Weights of a small GPT-style language model, trained from scratch on English Wikipedia: 26.8M parameters, 3589 steps.
MLP neurons of a small language model. Each row is named by its layer, matrix (up: input weights) and neuron, and shows model dimensions 32-127. Each number is 128 + 32 x the weight over its row's rms, rounded and kept within 0 to 255.
After each neuron's rows, "fires on" lists the tokens most often at its 100 highest values on Wikipedia text that the model never trained on. A number after a token or word is its count.

L7.up1520 [122 149 110 117 137  97  76 129  99 126 124 105 149 126 119 161 109 140 140 132 188 121  84 123 137 121 127 198  76 130 147 208 128 137 123  95 120 138 137 112 119 118  98 131 145 181 168 157 139  64 107  76 135  84 103 144 123 135 120  75 142 107 155 135 121 146 152 152  45 179 155 178 128 153 184 144 146 211  97 143 152 152 196 129  84 149 166 120  96 165  64 151 137  94 152 101]
fires on: "1" 14, "3" 14, "2" 12, " | " 8, " |" 6, "0" 5

L7.up796 [127 101 139 113  88 128  62 137 120 134 130 211 137  84 190  83 106  65 145  77 196 125 143 162 103 149 141 121 107 142 141 193 148 136 145 109 121 131 161 108 129 118  60 135 123 161 165 108  95 129 128 113  97 120 215 144  86 134 120 156 148 124 108 137 101 193 126 170 131  74 159 129 113 135  94 152 148 116 135 116 142 122 129  99 138 159 132 149 152 119  82 121  28 137 114 123]
fires on: "-" 21, "/" 11, " in" 9, " over" 5, "'" 5

L7.up1527 [133 118 112 206  95 135 142 118 119  95 121 116 156 122 159 160  76 160  85 128  99 150 204  98  87 144 125 132 113 136 124 126 131 153  62 117 105 173 157  87 137 185 188 123 139 183 131 151 108 123 142 110 133 128 150 103 142 179 132  71 189 101 187 119 114 143 146 106 132 107 129 194 113 137 144 180 106 147 170 149 140 127 146  84 139 132  92 142 103 119 104 112  98 103 105 121]
fires on: "\n\n" 42, " average" 5, " races" 4

L3.up759 [108 169 162 115 127 151 132  96  66 171 149 136 105 211  67 148 130 107 147 125 100 145 123 130 118 162  94 167  77  83 120 126 117 149 189 134 109 115 126 140  98 128 110 135 148 152 203 206 189 161  93 134 171 123 127 127  93  80 168 132  81 130 156 109 159 133 150 143 137  89  99 123 148 127 130 135 148 120 119  85 121  91 158  78 171 135 109 107 135 129 110 119  53 120 154 141]
fires on: "3" 14, "2" 13, "5" 9, "6" 8, "8" 7, "9" 7

L7.up80 [ 97 113 121  61 134 102 152 174 168 129 174 109 115 133  85 171 108 143 102  69  90 126 167 145 197 167 105 140 140  99 113 152 129 154 166  51 160 121 145 129  78 129 146 146  97  98 122 126 139  59  87 108 127 115 142 133  86 136  77 158 159 174  93  93 129  92  78 117 138 106 124 145  53  95 159  59 148 152 195 109  99  97 163 103 104 151 101 171 130 103 158 108 141 148 189 121]
fires on: "2" 38, "1" 13, "–" 10, "aw" 6, "22" 5

L3.up91 [114 105 170 121 139 140 113 150 132 138  70 101 198 112 104 136 111 157 125  82  32  82 131 104 174 154 160 124 188 139 147 166 122  97 143 169 100 134 165 119 114 137 129 133 111 151 139 114 131 107 165 160 137 116 106 132 105  92 143 143 113 159 170 160 139 139 161  57 180 100 139  75 183 117  89 123 109 124  89 137 147 139 144 163 157 150 129 171  76 155 149 154 133  79 144 129]
fires on: ", who" 19, ", which" 15, " that" 8, " who" 7, "ee" 5

L5.up1761 [191 110  98 162 114  84 145 112 118  95 137 168 157 106 123 105 137 124  95  89 111 135 169 168  88 134 121 140 109 153 103  50 169  90 138 164 102  57 105 117 140  92  67 150 123  92  82 132 182 105 112 112 103 113 136  90  63 181 179 116 115 114  64 149 137 149 167 175 101 112 146 151  86 133 132 137 129  99 123  86 172 145 157 191 154 120  99  73 182 121  88  84 111 135  87 126]
fires on: " " 52, "=" 7, "1" 6, " is a" 5, "it" 5, " of any" 4

L5.up1119 [100 132 110  99  83 108 162 117 119 134 111 113 145 118  75 163 139  88 124 169  82 112 163 105 155 119 171 127 112 128 181 158 139 141 128 102 140  79 183 147 145 109 103 116 115 139 148 103 114 157 109 125  25  47 145 157 128  78 142 144 150 119 103 138 124 149  66 147 112 131 100 150 173 115 114 133  59  60  55  91 127 124  74  99 120  84 136 114 171 103 105 122 104 151 138  82]
fires on: " of" 43, "s of" 10, " in" 5, "ric" 5, " for" 4

L7.up502 [123 143 175 127  88 187 129 116 113  96 168  91 181  96 130 165 171 139 117 114 130  76 114 124 158 154 137 108 152 150 124 120 170  91 169  79 135 120 172 100  99  86 103 109 156 117 179  76 117 130 121 157  93 115 142 113 103 165 157 162  65 160 132 177 125 160 137 129 165 147 192  83 130 115 133 165 121 129 188 152 116  80 140 198 153 171 118 110 106  99 146 124 166 102 116 146]
fires on: ", which" 31, ", who" 27, " we" 9, " what" 4, " who" 4

L5.up1717 [154 150 118  97  63 113 126  77 166 176  79 171 183 130 137 119 142 140  87 128 139 100 167  72  91 129 180  74 136 128 139 171  90 164 101 126  89 120 135 126 188 176  92 131 128  95 166 178  53 152 175 174  72 162 167 200 116 149 147 174 121  95  61 128 149 148  94  92  94 128 108 104 122 136 107 152 226 120  89  96 100  92 125 177 120 135  96  88 133 180 182 135 116 137 147  97]
fires on: " to " 30, "–" 17, " –" 8, "-" 6, " from " 6, " " 5

L3.up1122 [129 115 116  91 102 117  56 111 157  66 139 191 120  78 192 124 158 167 160 151  91 112 120 108  96  43 116 148 129 129 102 121  67  97 136  90 137 157 166  97 136 173 115 126  81  96 111 115 122 167 125 111 140 154 100 110 122 162 196  87 114 142 125 139  89 149  93 140  85 152  98 116 182 164 141 122  62 104  94 181 106 114 111  89 120  96 164 140 202 116 143 181 149 148 123 143]
fires on: "1" 24, "0" 17, " from" 5, " density" 4, " of any" 4, " $" 4

L5.up1112 [208 106 129 141 103 154 151 110 153 165  68 149 163 227 128  75 107 134  63 100 107 114 116  75  97 165 138 207 117 148 157 142 153  91  73 149 204  72 197 142  94 104 123  75 114 145 120 136  97  89 114 111 104 169 163 108  74 131 178 123  83 132 127 147  67 137 126 123 140  69 171 151 132 213 115 109 107 126 123 153 131  96 198 151 111 108 130  92 104 114 152 112  89 141 181  98]
fires on: "2" 25, "| " 24, "1" 19, "\n" 10

L3.up1778 [145 105 128 133 144 116 144 181  71  74 117 104 194 202 101 150 132 136  97  47 138 105  97 180 138  79 167 155 159 123 134 132 114 189 134 145 156  95 105 143 125 132 102 122 142 133 103 116 113 140 148  99 135 130 160 122 113  86 189 125 126 149 112 116  91 121 119 146 102 138 129  95 104 143 177  78  96 131 133 141 139 119 106 110 114 158 154  96  91 115 107 158 153 181  91 153]
fires on: "ir" 29, "il" 13, "it" 5, "j" 5, "in" 5, "ol" 5

L5.up1318 [126 117  64 180  65 114  82  85 142 157 124 110 123 150 106  88 107 113 166  89 155 136  94 132 109 206 121 142 134 142 105  91 141 183  93  59 112 108 134 113 138 116 160 154 151  97 185 135 116 109 141 100 162  57 128 141  73 129 146 104 120 130 133  82  86 151 153 127 150 129 123 165 129 139 104 145 148 129  94 108 113 159 117 181 126 161  71 115 118 133 125 147 164 117 127 161]
fires on: " " 37, "al" 9, "s" 6, "ing" 5, "ol" 4

L5.up914 [128 133 120 105 103 151 161 104 121 112  94 169  95 192 155 112 135 199 140  62 148 141 154 140 171 174 130  99 171 120  70 101 138 116 138 123 154 168 146 150 130 130 151  94  98  83  74 137  59 135  64 186  81  98 160 161 103 105  87 116 155  87  91 134 150 159  93 103 143 122 125 118 154 184  92 152 200 124  84 100  90 178 179 121 136 134 155  70 130 121 133 109 118 165 170  53]
fires on: " to " 22, " to" 16, " for" 5, " since" 4, " and" 4

L5.up1010 [124 131  94 123 146 168  71  88 152 185 129  97  84 121 152  85 103 120 105 106 180 136 131 106 143 135 111 105 136 105 123  73 147 192 129 133 123 119 152 107 147 143 119 110  83  81 163 161  56  47 118  69 122  82 125  73 164 110 129 145 134 198 145 162 160 164 120 198  76 106 172 106 139 128 158 139 202 111  85 181 152 117 141 121 145 107 108 105 128 109 128 152 140 105 122 114]
fires on: "ation" 33, "al" 12, "ity" 11, "ing" 11, "ment" 7

L5.up1506 [165 129 129 118 118  70 160 117 124 186 155 151 107  89 107 106  72 143 127 101 121 158 117 129 155 102 130 118  76 108 129 160 183  81 167 144 150 115 106  81 103 187 130 126 119 149 118 107  95  94  82 116 121 142 112  98 152 123 120 124 100 125 107 102  76 173 115 196  93 143 160  83 147 231 160 167 124 107  98 165 136 161 132 170 100 180 144 147 146 105 103 161  49 100 151 105]
fires on: "1" 18, "2" 16, "; " 11, " age of " 9, " University of" 7, "| " 7

L5.up489 [ 91  83 161 160 122  73 167 153 125  78 157 131 130 141 125  90  79 166 110 101 111 143 112  93 130 114  83 135 133 117 106 168  81 110 125 141 156 122 110 116 111 170 154 161  85 138 162 131  98  93  87  77 123  86 116  97  67 178 123 120 112 133  58  91  86 118 104 127 109 148 151 205 178 182 109 103 170 179 180 106 176 197 137 128 182 151 172  86 112  81 126 149  96 120 190 100]
fires on: "1" 20, "2" 20, "–" 17, "us" 4

L3.up1262 [129 135 143  87  75 137 101 144 136 213  96 121 109 111 121 117  81 144 173  91 124 159 114 133 138 145 155 103 151 109 131 144 126  99  98 132 114 122 116 174 111  39 112  77 194  84 115  93 160 126 134 152 134  48 143 121 158 118 171 143  92 205 126 161 118 162 152  89 132  52 113 145 137 136 186 129 113 140 133 148 177 120  75  81 191 141 177  83 104 109 130  87 154  87  75 167]
fires on: "; |" 16, ";" 14, ");" 10, ") |" 7, ")" 7

L5.up680 [135 142 110 149 123 135  98  74 136 132 180 114  99 175 131 124 152 160 189 138  77 147 155 212 171  63 146 149 110  96 178 178  90 119 139  84 163 145 112 118 122 123 113 126 126 157 127 180  97 140 117 177 116 169  89 168  80 105 149 101 103  81  88 130 130 137  77  99  98 128  86 128 128 110 169 198 103 112 108 163 129 115 107 107 127 133 170 118 159  78 155 112 129 133 132 125]
fires on: " and" 24, "-" 18, " (" 7, "–" 7, " and the" 5

L5.up1809 [110  93 153 142 166 127  92  89 201  90 118 101 158 137 189  30  97 136 120 144  43  92  93 149 197 131 125 200 136  72 142 142  80 104 103 137 103 100 100 188 115 144 150 138 117 186 109 165 104  98 138  96 140 142  60 111 109 197  89 148 135 110 117 127 163 152 193 106  70 126  94 108 190  98 174 147  71 128  82  91 102 138 131  97 105 138 182 130 128 133 118 116 187 120 152 240]
fires on: " and" 23, " no" 10, ", as well as" 9, " No" 8, "ing and" 6, " as well as" 5

L3.up1841 [149 166 165 152 148 110 112 106 144 108 114  74 184 120 127 129 152 161 110  27  69 126 162  95 128 171 145 208  90 128 162 121 144  97  60 130 166  96 145 107 130  66 123 163 129 157 130 132 129 126 148 103 138 111  86 197  66 154 114 112 116 111  98 115 135  88 150 183 116 132 147  95  73 135 119 139 173 136 114 102 159 130 111 144 154 124 124  98  81 194 164 156  79 132 153  99]
fires on: ", " 14, " " 10, "2" 9, "1" 9, "022" 6, "015" 6

L5.up309 [ 91 119 146 141 185  90 163 100 169 119 138  84 122 177 161 165 127 139 144 174 152  94 120 113 166 149 158 128 103 174 164 149 165 125 127 148 135 102 108  64 118 173 137 128  70 157 158 100  87 157 111  75 113  95 102  48  89 180 105 192 108 102  97 127 132  84 161 180 121 152 163 105 148 179 165 106 111  95  90 150 172 114 120 119 145 154 155  66 158  91 142 177 101 121 168 118]
fires on: "–" 21, " of the" 12, "| " 10, "1" 6, " research" 5, " For example" 4

L5.up745 [176 130  96  92  76 135 141 147 144  76 146 143 116 175  67 103 126 130 162 111 107 130  61 113 184 160 188 159 125 134 117 173 151 130  87 145 134 128 152 101 136 132 133  83 156 100 149 108  98 117 127 164  73 140 133 145 109 163 112 132 126 119 172 142 107 168 161 163 163 127  92  91 139 158  88  97  77 140 114  81  96 226 151  95 104 111 133 126  26 104 161 105 145 177 143 150]
fires on: " S" 31, " s" 15, " n" 8, "1" 5

L5.up1731 [121 140  80 193  91 129 115 133 148 136 134 115 103 163 134 130  75 133 117 101 131 133 149 151 113 130 125 127 152 186 142 121  76 114 110  85  90  98  89 185 157 139 116 160 107 142 138 140 112 184  91  89 129 179 119 149  18 128 153  74 134 149 123  91 115  99 131 151 113  81 171  91  84 190 129 126 188 110  96 116 132 156 110  95 113 172 130 124 105 170  94 135 108 110 157 149]
fires on: ":" 21, " | " 11, ", and " 10, "s, and " 7, " household" 7, ": " 6

L3.up1177 [137 122 106 106 117 123 117 146 171 151  74 130 176 116 155 157 111 149 140 139 114 124 151 134 122 141  90 108 123 141 177 123 103  91 151 119 171  85 135 134 129 156  52 118 167 106 192 194  42 107 157 116 171 100 110 112 125  89 110 183 130  57 111  92 113 144 169  72  90 166 122 154 190 109 168 131 123 150  93 139 125 115  76 146 155 185 157 111 133 130 137 101 113 130 136 210]
fires on: " and" 54, " or" 8, "ing and" 6, ");" 5

L3.up981 [142 130 153  90 127  80 114 167 131 184 211 133 160  94 122 190 148 125 106 169 134 151  78 124 160  84  98 166  90  71 139 170 141 117 145  80  25 140 151 150 105  80  90 132 188 118 151 158 144 109 145 153 166 193 125 134  90 135 186 122 120 143 121 128 104 149 138 160 122 108 123 155 107 128  83  58 151 166  78 163 120 109 105  96  89 190 131 187 161 122 110 128  79 115 167 196]
fires on: "4" 15, "0" 15, "9" 13, "6" 8, "8" 6, "3" 6

L7.up473 [121 143 129 144 152 144  64  74  98  97 159 125 152 121 120 114 130 156 124 203 142 124 100 113 131  89 140 130 159 221 141 146  73 116 168  93 127 153  96  97  54  74 180 124 149 129 174 150 161 116 163 131 148  94 138 118 164 105 162  47  65  58  94 161  92 164 186  70 173 145 163 179 155 107 134  94 116  93  90 149  90 171 130 178 103 111 109 156 157 103 104 116 184 182 146 227]
fires on: "\n\n" 95

L5.up115 [156 103 136 114  93 143 132 157  63 142 130 119 122 120 138 146 104 171 135 153 167  79 107 109 160 125 149 176 148 111 107 121 145 132  83 148 162 152 135  87  94  67 183 151 137 117 128 121 151  92  81 122  88  45 146 169 147 187 141 154 149 114 111 128 104  98 190 176  99 120 153 152 177 133 168 108 137 118 174 138 106 129 212 151 141 100  67 117 126 133 115 185 137 114  89 135]
fires on: " " 55

L3.up33 [105 142  64 124 120 154 125 145 131 136 116 143 155 146 141 115 117 165 157  64 110 133 173 106 122 182 166 150 121 114 138 139 118  65 110  95 152 104 138 117 188 161  79 175 142 143 179 189  74  95 115  97 112 136 160 111  89 109 120 125 148 119 124 119 114 132 146  67 138 120 157 150 163 150 148 116  62 136 152  97 119 171  70 134 137 148 126 105  88 172 168  59 147 138 138 204]
fires on: " and" 26, " or" 25, ", " 20, " and " 7, "," 6

L3.up655 [ 96 135 128 155 138 123 144 113 154  93 118  96 157 156  97 117 129 117  96 111 126  99  85  86 170 181 113 152 126  97 132 130 156 100 113  93 118 114  63 144 159 137 140 146 127 119 113 167 122 144 198 139 152 142 133 106  45  92  87  79 143 147  43 126 154 101 104 161 154 103 152 133  86  74 115 130 152 147 116 117 132 105 164 135 127 103  96 172 102  82 112 102 150 133  92 116]
fires on: " |" 40, " | M" 9, " | B" 8, " | Ch" 4, " | O" 4, "," 4

L3.up1524 [105 145 136 102 125 104 140 152 146 166  56 120  93 149  61  79 137 142 144  58 147 104 151 126  94 109 123 122 137 145  66  95 153 205 118 140 140  81  66 132 131 110 140 153 141 144 114  82 154  82 102  94 129 111 127 120 131 149 117 127  88 123 113 146 115  80 125 131 132 211 169 159 149 181  95 143 140  82 101 114 128 198 112 128 111 101 159 129 167 142  98 153  67  92 154  95]
fires on: "1" 32, "2" 25

L3.up343 [116 127 122 128 118 189 122 103  87 163 112 138 110  76 136 159 107 149  73  59 127 163 136 116 159 113 172 133 165 110 182 159  90 129 128  84 209 127 153 191 121 134 107  96 154 159 208 157  81 140 138 132 136 121 141 131  74 117 133  98 134 125 104  66 158 207 159  91 156 110 141 108  67 111 148 119 114  91 121  89 138 104 137 150 152 117 110  77 160 133 132 150 141 104 139 175]
fires on: " | " 40, "; " 6, "2" 5, "6" 4, "0" 4, "3" 4

L3.up936 [ 96 209 142 107 105  59 150 159 140 133 152 158  85 143 145  98 125 199  96 100 128 127 146 177  90 133 146 192 118 128 130 137 150 110 104 136 182 101 108 143 152  78 135 126 141  94 113 156 112 150 107  73 164  67 144 107  78 189 154 161 169 120 136 134 139 137 162 191 128 162 132 128 136 164 173 164 120  89 103 142 140 142 154 100 115 107 128 132 116  76 150 143 119 101 107 121]
fires on: " " 34, " in" 7, " from" 6, " at the" 6, " was born in" 4, " | Nation |" 4

L5.up365 [189 151  55 132  99 102 156 137 160 110 169 141 149 148 122  99 152 169 147 163 137 166 108  80 156 138 100 159 123 146 150 115 121 158 132  63 160 137 163  91 133 147 117 104 119  98 118  88 161 131  88  77 119 151  97 138  92 145 172 113 119 142 180 163 102 127 133  67 141 178 131 120 103 119 120  83 115 126  82 147  95  95 108 180 140 115 129 111  86  90 141 118 133 176 167 146]
fires on: "1" 68, "| " 6, "2" 5

L3.up1480 [109 155 165 102 192  74 120 167 165 112  97 130 103 111 153 160 109 141 105 190 119 101 148 123 146 149  99 155 133 136 148 123  76  72  84 111 181 122 128 171  81  95  97 114 109 126 127 148 127  77 128 110  95 101 142 106 141  78  75 121  80  73 134 118 134 128  63 137 133 110 154 106 129 163  93 148 135 164 142 187 156 114 133 123  84 142 160 149  87 115  92 176  82 172 163  83]
fires on: "1" 21, "2" 14, " age of " 10, "–" 10, "56" 4

L7.up682 [110 163 105 176 162 143 122 133 142 183  91  98 143 116 141 132  74 118  90 167 168  94 167 142 145 190  82 128 179 130 148 138  87 161  49 206 136 114 163 133 142 158 136 145 144 152 132 129 144  68 155 135 118  87 172 105 156 115 138 136 104  98 151  71  78  73 101 168 106 197 166 164  85 159 124 175 156 103 138 108 126 136 128 145 149 146 212 152 181 126 130 147 130 150 171 100]
fires on: "\"" 13, "ly" 9, "ar" 8, " and" 7, "al" 7, "ity" 6

L7.up247 [119 122 126 117  97 173 163  99 156 141  92 160 141 186 112 156  84 139  77  92 146  99 155  85 109 180 135  84 205 135 104  95 119 160 145 140 106 138 156 104 140 115  72  72 103  90 139 160  84 100 158 226 114 140  81 191 124 135 148 155 187 112  95  72 147 144 101 144 111 167 101  86 146 154  96 141 182 158  77  89 105 114 188 185 170 105 141 158 108 136 163 124 132 125 115 145]
fires on: "–" 41, " to " 25, " –" 9, " to" 5

L3.up1542 [151 112  76 141 116 111 105 142 174 192 145 120 140 138 122 164 136 104 118 126 159  99  95 121 170 177 154 175  84  94 112 146 119 186  77 144 196  95 110 110 168 159 101 200 120 157 121 125 124  74 162  53 114  74 164 135 123 104 137 126 178 159  83 110 104 108  94  78 150 138 149  70 155 183  94 131 138 127 123 117 143 134 185  94  75  97 111 125  95  90  82 135 145 139  96 151]
fires on: "." 33, ", " 9, "3" 7, " " 5, "2" 5, " of " 5

L7.up1441 [123  93 119 145  78 135  78 118  83  38 134  96 141  98 103 154  96 143 140 124  79 151 170 152 158  96 137 163  89  99 188 158  68 113 107  69 145 161 100  70 109 129 130 118 174 178 162 122 140 123 137 106  71 133 187 175 166 146 152  74 165 139 104 150 116 145 148  66 158 121 125 177 156 177 173 155 136 101  81 139  90 180 152 169 159 148 164 172  96 157  95 150 107 120 128 126]
fires on: "\n\n" 98

L5.up1639 [118 133 127 164  97 117 118 104  84 107 183 133  96 118 147 198  88 128 121 157 114 197 160 151 111 114 128 172  80  81 157 204  72  89 137 138 101 158 122 117 174 156 131 117 171 125 170 211 145 123 161  97 127 143 142 119  91 124 128 114 128 147 113 134 128 176 104 148 132  93 142  72 128 143 125 122 117 132 129 165 206 166  68  94 137 114 108  61 120 140  98 134 117 111 171 112]
fires on: "'s" 19, " (" 17, "0" 9, "n" 7, "l" 6, "3" 4

L5.up1894 [139 127  67  96 160 121 107 160 122  92 116 124 176 119 141 150 185 174 118  92 146 133 191 199 140 110  95  88 168  95 148 172  77 116 124 162 139 110 114  85 147 132  62 167 165 131 216 163  78  53 128 114 126 145 126 135 138  89 103 144 128 115  92 149 181 147 174 133 100 116  84 135 177  94  98 168  76 113 136 101 166 126 164 131 162 118 129 128 141 149 141  77  93 147 106 148]
fires on: " and" 27, " or" 25, ", " 7, " (" 6, " but" 5, "," 4

L5.up592 [121 125 109 135  77 205 174 149 119 151 183 178 136 114 188 130 179 184 135 143 148 110 100 188 133 121  97 172 123  91 141 176 105 143 144 127 147  91  66  90 104  89 134 145 123 171 123 161 199 119 117 119 121  84  74 121  85 141  98 132 141 110 117 179 155 126 137 148 121  84  82 125 123  84 152 116 130  89 131  88 122  75  53 100 113 103 153 137 151 148 122 102 160 136 149 154]
fires on: " and the" 18, "'s" 11, " and" 10, ", and" 8, " in the US" 6, " and its" 5

L5.up708 [ 92 154 105 177 128 142 137 130  87 109 132 112 170 104 170 138 153 136 132 111 159  76 118 144 142 197 164 159 141 140  77 112  87 128  84 105 120 122 148 103 137 142 151 150 141 173 130 120 148  99 108 123 145 104 151 135  59  70 180 117 123  98 120  76  69  89 155 139 196 135 132 145  95  95 122 169 135 130  99 137 111 118  46 109 126 111  77 175 137 120 112 184 148 138 156 118]
fires on: " in" 47, "ol" 7, " In" 6

L3.up1067 [154 118  99 192  83 181 160 175 117 132  69 113 113 138  98 132  51  67 142 157 152 114 157 211 166  65 106  85 153  91 200  83 115 130 132 201 157  93 111  70 150 121 111 150 143 127  92 131 163 173 143 109 126 124 105 175  80 124 167 164  78  86 167 155 146 123 141 125 124 151 115 112  88 145 143 117 145 141 107 120 127  94 109 128 119 107 138 171 132 121 114 132  97 126 114 135]
fires on: "on" 32, "ones" 7, "ob" 7, "ave" 6, " you" 4

L5.up1284 [182 117 138 111  97 169 108  79 155  63 160 135 113 146  89 165 155 170 151  55 191 145  95 137 117 125 113 170  63  96 130 142 171 103 129  80 167 112 134 126  90 156 120 134  93  91 128  85 132 175 115   2 155  78 115 115  71  93 119  68 118 160 149 142 133 130 179  81 144 143 148 169 133 153 134 115 161  96 107 124 137 111 178 130 135 141  88 136  83 168 135 114  93 149 141  97]
fires on: "%" 24, "2" 9, "18" 8, "0" 6, "000" 4

L5.up1285 [155  91 160  75 146 100  97 140 111  94 128 155 148  77 128 126  57 141 117  68 140 142 143 113 180  90 178 149 153 138 129 132 134  74 153  94 202 116 128 111 104 131  57 185  77 150 141  99 129  71 125 106 189 136  68 131  87 157 110 141 150  66 174  77 126 155 188 114 116 124  81 124 113 194 113 128 102 154 130 116  92 118 137 158 139 129 121 144 153  62 145 147 132 115 158  94]
fires on: "2" 35, "1" 26, "| " 14, " | " 11, "; " 7

L3.up400 [149 145 136 115 117  85  98 135 133 124  63 123 141 178 148 162  88 156 135 122 132 203 154 148 159  81 126 106 127 110 102 165 104 109 120 114 145 139  74 164 165 154 156 107 130  97 110 147 115  65  90 111  96 138  72 152 160 124 124 160  82 151 143 135 149 194 120  72 112 182  82 109 169 104 115  91 127  73 121 138  94 142 186  82 103 129 160 107 102 107 140 136 186 122 156 206]
fires on: "\n" 16, ";" 11, "; No" 10, " |  |  |" 10, "|" 9, " |  |" 9

L5.up1510 [158 180 160  87 121  42 136 204 147 140 122 133 175 129 170 145  91 139 117 141 144 139 131 123 129 125  95 149 130  77 134 145 116 104 146 114 197  99 155 121 120 138  91 135 141 156 173 134 194 101 173 131  87 162 133 109 177  95  86 127 130 181 160 141 128 115 111 177 159 151 171 115 149 113 148 133 128  99 120 156 129 140 171 103 122 153 105 103 181 161  93 156 103  70 169 132]
fires on: "1" 22, "2" 19, "3" 7, "ili" 6, "7" 6, "o" 5

L5.up1355 [134 108 121 140 121 119 178 114 141 155 173 126 107 129 175 125 125 145  84 101 133 118 117 106  65 119 132 177 163 158 151 160  58  52 126 168 150 149 144  98 118 143 138 123 119 119 140 155 154 108  64  42 118 135 115 151  87 124 117 108  30 123 129 137 169  90 116 144 135 120 174  68 124 210  90 140 103  51 133 146 125 104 165 107 105 148 130  90 160  89 103 156 153 106 114  96]
fires on: "\n" 17, "2" 13, "1" 11, " (" 11, "4" 8, " |" 4

L5.up164 [ 78 116  93 143 115 139 178 137 169 149  97 162 147 160 139 145 115 140 137 108 149 151 143 103 163 138 128 131  67 153 125 163 122  99 122 139 109  82 149 127  79 140 117 150 159 134 136 120  46  35 124 115 152 129  78 156  70 133 153 159 183 103 139 162 119 161 100 103  99 137  97 158 130 119 130 153 171 112  70 168 103 106 128 133  92 141 157  84 148  94 153 126 120 167 142 182]
fires on: " and" 41, " or" 12, "/" 9, " of the" 8

L7.up342 [106 163 188 102 156  78 191 101 181 138 119  62 140 147 120 115 165 104 109 157 123 150 162 161 118 131 132 147 120 166 162  80  98 123 134 111 172 162 177 133  79 170 129 109  38 160 100 103 140 128 144 102 189 145  71 124 103  80 115 147 143  77 132 105  92 104 159 165 159 133 150  93  75 177 126  84 139 104 132 106 129  81 106 164 169 121 162 126 146 125 136 186 108 156 162 105]
fires on: "–" 30, "1" 16, " (" 4, " couples" 4

L7.up552 [168 176 107  81 131  85  75  97 151 125 177 176  73 163 176 139 133 121 133 113 149 115 169 158  79 102 139 111 140  99  95 201  61  92  90 107 107  62  85 141 117 141 153 126 153 126 122 150 137  87 148  89  87  75  99 135 111 133 123 109 124 120 129 184 142 177 143  60 124  86 156 175 171 124 190  85 112 121 138 118 139 111  98  95 140 147 132 104 160 153 155 157 161 111 139 205]
fires on: ";" 18, "%" 17, ");" 11, " |  |" 9, ")" 8, " |" 5

L5.up784 [ 85  87 172  84 100 156 186 132 128 130 147  76  80 194 155 188 152  72 154 110 165 163 120 135 114 165  92 121 134 125 124 139 143  93  80 172 165  79 135 112 147  78 137 114 131 107 122 130 133  70 116 146  86 116 130 129 132 157 145 189  83 102  63 128 110  97 122  48 106 156 105 144 114  85 113  95 151  99 163 185 166 155 109 155 115 144 130  93 146 213  81 217 118 126 108 107]
fires on: "2" 33, "s" 7, "inc" 6, "c" 6, "g" 5

L5.up911 [134  99 119  82 128 138 130 152 130 186 175 148 195 109 140 135  43 127 123 139 142 112 193 118  91  89  97  71 140 140 157 100  63 103 111 191  87 137 156  91 113  68 119 127 114  95 189 141 142 133 124 155 141 131 192  77  85 151 120 135 162  83 127 167 124 170 142 147 106 161  95 119 179 125 180  94 130 169 103  31 138 220 147  89 126 125 124 127  84 139 140 123 113 203  55 153]
fires on: " and" 28, " /" 9, " " 7, " &" 6, "," 6, " |" 5

L3.up1880 [151 114 108 125  81 164 101 128 162 153 155 162 113 115 126 197 134 154 158 133 156  83 148 153 147  54 125  92 109 128 141 134 158 131 157 124 140 120 150  87 145 118 128 132 125 119 104 155 132 124  64 134 147  94 163 119   7 186 175  96  94 141  90 164 110 153 123 130  97  74 150 113 145 122  43  81 161 107 117 132 137  91 158 109 105 104 105 111 176  88 107 168 146 215  83  66]
fires on: "1" 30, " " 11, " | " 9, "th" 6, "ob" 5

L5.up1779 [191  99 129 175 171 115 172 159  96 125 155 131 159 156 113 208 147 115 179  28 159  78 133 108  93 130 113 156 194 153 134 166  90 140 102 155 102 137 140 103 156 123 158 130 118  92 142 163  89 164  62 144 157  90 132 148 162  83 138 169 133 100 106 120 139 119 156 162 143 157 142 116 126 130 132 166 130 138  27 140 135 138 133 126 137  79 117  86 126 111 157 169 141  65 106 115]
fires on: "ev" 16, "ard" 13, "up" 8, "erm" 6, "eb" 5, "ov" 5

L3.up1740 [147 115 155 176 119 165  80 113  77 158 129 155 161 118  71 176 144  93  90 130 128 143  60 102 141 159 170 155 107  94 161 130 130  72 112  93 171 104 111 179 156 109 171  60 111 122  98 119  98 146 107 212 145 121 153  84  81  90 113  92 169 136 127 129 145 163 105 136  73 159 151  81  63 158 114  86 125  85  95 115 217  12 117 141 188 103  99 160 117 137 141 174 145 168 135 115]
fires on: " |" 33, " | " 20, " | B" 7, " | – | " 6, "; " 5, " | P" 4

L5.up1621 [ 93 167 150 203  58  52 141  85  78 119 138 112 150  17 139 114 148 140 126 127  65 107 133  73 106 126 208 175 173 140 200 140 173 149 130 152 135  90 124 140 129 124  99 137 124 115 147 121 115 119 127  65  68  94 119 121 103 201 135 175 106 122 120 146  94  84 128 170  89  85 108 118 133  54 163  82 164 148 125 115 147 124  98 113  98 103 116 215 145 167  96 120 118 228 107 119]
fires on: " out" 17, " in" 12, " of" 11, " son of" 7, "%" 4, " in the" 4